{
  "vocab_size": 16384,
  "activation": "gelu",
  "rope_base": 10000.0,
  "rope_fraction": 0.25,
  "init_mimetic": 0.5,
  "beta1": 0.95,
  "weight_decay": 0.16
}
MLP neurons of a small language model. Each row is named by its layer, matrix (up: input weights) and neuron, and shows model dimensions 250-345. Each number is 128 + 24 x the weight over its row's rms, rounded and kept within 0 to 255. Numbers have three digits each.
A block is one neuron, or neurons of one layer that tend to fire together. After each block is what it responds to, as a language model described it from the Wikipedia text at the highest values.

L4.up612:138133141135100101128145151158075154155104135141120110122103181131092135122151132109114155124142119145117098122115162119104103118087101102146133150111146184128155176148107159118136137097120122109115114130151080059149128105162155135083121122108142116136138150124111102111120109152126153193
L4.up753:116145173122158139107125151158093141160127126129124093087112160123111132117145095114129118129118127124113112122106121085102127125071109129119160140123112140122112163147078080127141144136108102088116120123125077097129158164202156135119129098111146120104104144132121084116118103158132148132
L4.up2116:100161120114103142131151156162119121150145134096123129118144104134131100109117140148121130096135092130087114130127133097141115052160132094154146156133126132133117100134147143140165117119121128127104046102153137129127136133115105094145153131156148103128142140134123159126149136116090155191
L4.up2170:128140138147136134155083134167111138159126164116155139082137100097138123159105135168121115116105114088131106144085159144143079114129130123142122131116082152117147162076134118138156152090123099139167094128113169135109144109159119112114128128118164101075127175138115114123103145106143109105
Description: Periods after St. and paragraph ends. Fires on periods, most strongly the abbreviation point in St. Louis, St. Augustine or initials like J. Cole, and also on paragraph-final full stops.

L5.up2178:120158142118111093091113158118115171122132115134119124144102140155115148142131149166080115118147087130142124085142185132108123139102116141163148102117119144123126146110170145103165150092125061137154113100094108105139120173127126120162159139150158132118145142093164108136095148134131142139
Description: Mid-name continuation tokens. Tokens partway through a proper name whose rest must follow: periods after initials (J. Cole, F.C., A.S.), "as" after "known" or "referred to", and mid-word name pieces.

L7.up558:122186128149102148141126143140082121133116115149095124168104163122126171136168155136168133114128125144108163121132140141115155125141145101130083122114122169163117152130120139123164145065150108103135125143112157141102100146129139144147133109112179126146103183106146122136146156116121167118
L7.up595:106142117148111134125124150103141135152114174124114132108129073170109115115128123144126162143089092122120157137138152163170136112085138144104094174108080123124104136157039111148118129135164133111148116158119163143108130134128145138115142149150137096115152148130128122095098130137113138155
L7.up783:115136147105159093158128140128152112144132120114123134141099122145104136081136162128121110156114112144102121139091122117139093129077102107133143148127111186135090158127122117123139170103160130123130117163157143099117108108131166134105105117175114129143112131134118134144175089112121100153
L7.up801:160081121157166113112140123121176138076133162135144131120137115093080136174135136164084109099105154152137125167103122123110134153136131118104151163114118173130137140136120126130133153102192106145122112117102143144127165098141110117134156139119125094107137148144142133133112109128136118128
L7.up1055:105157147126109151146168138154099139127097175117152104132143100197122105115157149116117085106149102094109117106137153165101139149130111130133125116154135154143095150113138145112131161128132104127130143120127057112156117111143131119171174127168108128100143159136156142106120128144144158105
L7.up1208:064131058172135168156094180133100153098101103161164121121121115147104104144125129155155099120090144098176128106095124138102135129104157118126119109120085103161099152122108125132176138116185112133138116150165157152118109094114122133112157089061113132096145133145126125107156140120107110118
L7.up1314:106049088117121082140110166146117163108156130118138133137136063110107156100149113126072145143127141148150102129171149137151104102107152104154132121150088152116102132110115092124109159140109161087135136127148137154152139081135093113141143115152110137129100142129139152109156126152126164109
L7.up1417:127088148119165077117114145150125137107081159122101099120100134141105122135160144110137101110125183120117127147106127129134117122098109101140160136172131153122149152147109123111145156087165123120170111145139101039146112140127176150135135140150155095113088139098104163113144077110116161139
L7.up1558:134115077120148088186126171138161142172128132080118094152133077117117082130116114135139087121128129121144139130119136123164132113100124123131127124154139131130142141162089145132114133126160164107142092123126126152138153110141120137114154133192119077120063133173132156148119118132115135182
L7.up1878:090120143172173140136110126147144145133133127093158135134168142170151160120088112157107135113114091129101149160111113115103129133115141113181152132164123156146119126106103089065139145100173141165169102178116129115135141151096115146146108123182154125176131171127123111093140136128147126145
L7.up1881:122107116123118119151086157145129108160194102131121169124065142139126109128128148117141134131153116139125112149123123127143143129106067089114163129107110172110113146120118145097123185131196105157126121131120104093111147105148145133137077116144096107164065088188102148139167116139118107117
L7.up2033:145161110098119137121135134136124189117082130140162150135107197130115152168136118127155113104142136118126142126049160086112066130181084142131147140177135119143138137085107094097115173075137111072107125147117147154145162096134122112147120115094086107129128142123115103100094111167131138118
L7.up2044:100132114092131117133113164146113157100137147137156151102113091129152147096189144142097150113112136090168119132151192107161070145096112130133123123157150133131104127096117110115115167104142138100137137121172129177109124099145103141119171125169124169129110112094153149078103126092091133122
L7.up2306:155125159125135090142095140116126117158123123080128155136132102153136132153138127120118107135119144115120102137162116103114114122133089057149179131157120168118114161146103130129125133152182151130136137117142116067140144121159127161175142130160113109126120142134106150135130126163152151157
L7.up2764:117135118152179151116073150111105148124133148133130110106146156192092148127111108116116123132136158125103125137156122107137143088149136154120154126136120130147058149080116121130153102152133124156124107160131105124155107139151174111137087099094121112150147133132165171099162118089111150146
L7.up2782:113151132153144124147138144171134149108136101081149199112121144136129160154176135126113130128116122135152131142173137121108108109111106133111129124128073109112118136126111105133112142153178139148108109119133188148140148182140141159152096126134112106132076158121108126139121154144115131130
Description: Degree and manner modifiers. Adverbs and comparison words just before an adjective, participle or complement, often after is/was, such as richly, more, most, as and so-.

L4.up851:102136142105138116144130169161103131163099168168175149137077094163132153156114119127149155118145150096096124152124127124135087147149142105137122152161120133135119125098121164097115125080168124079101136142153123137146109113124104104137115134119119151130115143109132125125085131147102128117
L4.up1025:121134123090108105159124197124076158154166117111124099162103114192119129133193148153122118128125150122135082124127153129096130121140090122122131119170135110166124116113121112097151143117129148108096097101171117080133138123121141093123132176137113118118125167141129156115128097131103109147
L4.up1363:147124118148100125113156130135125129129110134124127128108097168143119108120209150070114092138115109142121125147156118106150146124127101154096156132087104152107116152161075103103107175129140132106133131089126131078120144165123127116114080121123136133156134090053161158116138115119137138142
L4.up1603:141132093126107101157109138136101108133121184138153112128075107140094171084144124168138134090141108122109153120128119145139134114109099138152117110125206106126079113135131130136168149118078076103091096114119069100154134161157121155101151128111216127123161110110164092111115111108105103152
Description: Modifier completion before a head. The last piece of a modifier that awaits its head: -ly adverb endings (poorly, similarly, popularly), "and"/"or" joining paired modifiers, and nationality adjectives (German, British).

L7.up1:075167152156100123124132119123140136097114119135142124126137078105128129123148145129115092133110100103160127130128154127141146138101116130126098127113089127121096128149124110107087149070149132117136103120160144128149116120149107112124133128092112121129121134112095165124144111114117166122
L7.up64:112127144117125158099090117138124109142176142129166138140122153104114145146151145190117127095152139144176114120170126137137086105126122102117101124126119137133107155096096132111121169092117151108143073099166114155111151123136102072114138112135122154139132118100171087107115158108128152148
L7.up119:091126126140104134152119125083105092126168088148151140138121143143113148137164125159139107130159110127180143143124156124105123121207164173115115112097105111120110092097127098153160136150149140140126074102125133128129159139091149109141099112099146129134133149140131119129154177143097142128
L7.up382:111132152162096093148099103134134129139117096138121146145158070141169156144095170122125130133118120106103092141071120139123121152190153101139110174143131123143130105106115134104105125130102122119117118135150155177145132166103086124125152112146138137107109154126146152098118097135100155138
L7.up518:136138144168128113155138129149161107155122080126131124153128149170101120176116146104127133174155109134097129088123123129130149126121114149131130146088106158122074117091106150160160158121110114127141132130144056129154141168112147104148100139153171190122138149123139127107063115138123139177
L7.up697:134150095157111120112104134127129161157147159126111087157109096122126121108103161112109149141124081099112094098070119150150110119102110113119119137099138139117092132132126145112102137118120119119167132120166107132105113160124136121145127118155125148111100155094123079106067143115119147130
L7.up832:163137160098131137085179152097112100154120137128104150120099113118152114139164153133110105105136144118112097142142186156073132122166109125118110101113147108126121136104139103145115129134132102134108129121108164077135120150117164145098112099118135130151127180125177136132134091139092148163
L7.up1280:066146150141132147165162102103119142141112119155174154145125143142137123163075127125137162145131123147129138152139125162104064124105175135123148117145112120140105158166116117150144128097202121100180090149116104119144135139140125111128072146157142070169112104143090116130156121123171086124
L7.up1428:097116115153159132114154141080121108148123093151118129091112105124131139129139161124138139103140124103181111170094145162141131051187136117124168155117075110096097141138131095119106149120134157134154117143168142147107127087141137140110096111156141120166064158176162146127147116149125144137
L7.up1557:132140095119105132151115120109121125129133120140108155116110111130095134152147149121120123129125141129162122127146166132139124131101089113166117133103116147147098109122112163141119156129114151110094137138104126139145120127067127142146141124171135148125128123112157081068086090089122141155
L7.up1573:091106112147110124140150181095103109110120088126169129090158135162143087125185152169139100162120104138167135131118141145134087091141122129110116145096154140132113109110117122122141131098121106146130120148159173113140129126091121090126120137121106106130084165134142100138117134164120152150
L7.up1739:115214141139169125125094140141126115141112133131124157128118107141110108164163125114143100122176157115145121180141139105152089134103132123164152118133110172128117114093122124143139116126122136116132118158150090128129152126103093121151114117163150090123118136103117158097121171119098132195
L7.up1781:104106121148146149192113156146118104149132134110119153121135098184151123126136113132145134163118102130161145130153164155141095165086105115140157144112111135126160115126179136151108136153157118116136118124114112162152108106141115132104110103140158141072096129163141100139118141135149153119
L7.up1820:130146160133136102141113155124153121173137136082154127135150138133168138101164150096115145098149124109145148128159113135139131127159141155144162162125167110112152124116118124149104122133174134116147128128138110168146104118121124083078085083114169181143087139148116134087122139168124148138
L7.up2002:132129138119108139109126132119131092105148158105127161088103122142098135142151140088133123064107138112126127106135108140166077068147095138094106142107134163111111144089100131114137153113134121133137091111128109148131121127109139106139079121120152149151102179121134138085139117154099123137
L7.up2604:072145105113145153129078118110136125149124141115188124192099114162133166112117144146136146126103126126133132176116152121136082123154089147090120142133151099155114144113154162137158157086106139123108143119109151168128106145159121136178146120140138118116057165149090131096117101123101094171
Description: Abbreviation periods in initials. Periods right after a single letter in initials and abbreviations such as L.A., H.V., M.B.B.S., p.m., plus slashes, hyphens and mid-word fragments of short names (Blvd, Keble).

L5.up444:102101087104142083170110148129106141103130139125132129119098129109099129183167118171136178125119115106161130117118094131127097135118135112092145128134138140125110160104076129080143158108183140144106118110154148095144186127075132132094151111125132149110132148129155144113108106153118135118
Description: Pre-adjective modifier slot. Adverb endings (-ly, -ally), degree words like very, more, still, and commas or "and" linking stacked adjectives, each just before an adjective or participle, e.g. fatally shot, free and open-source.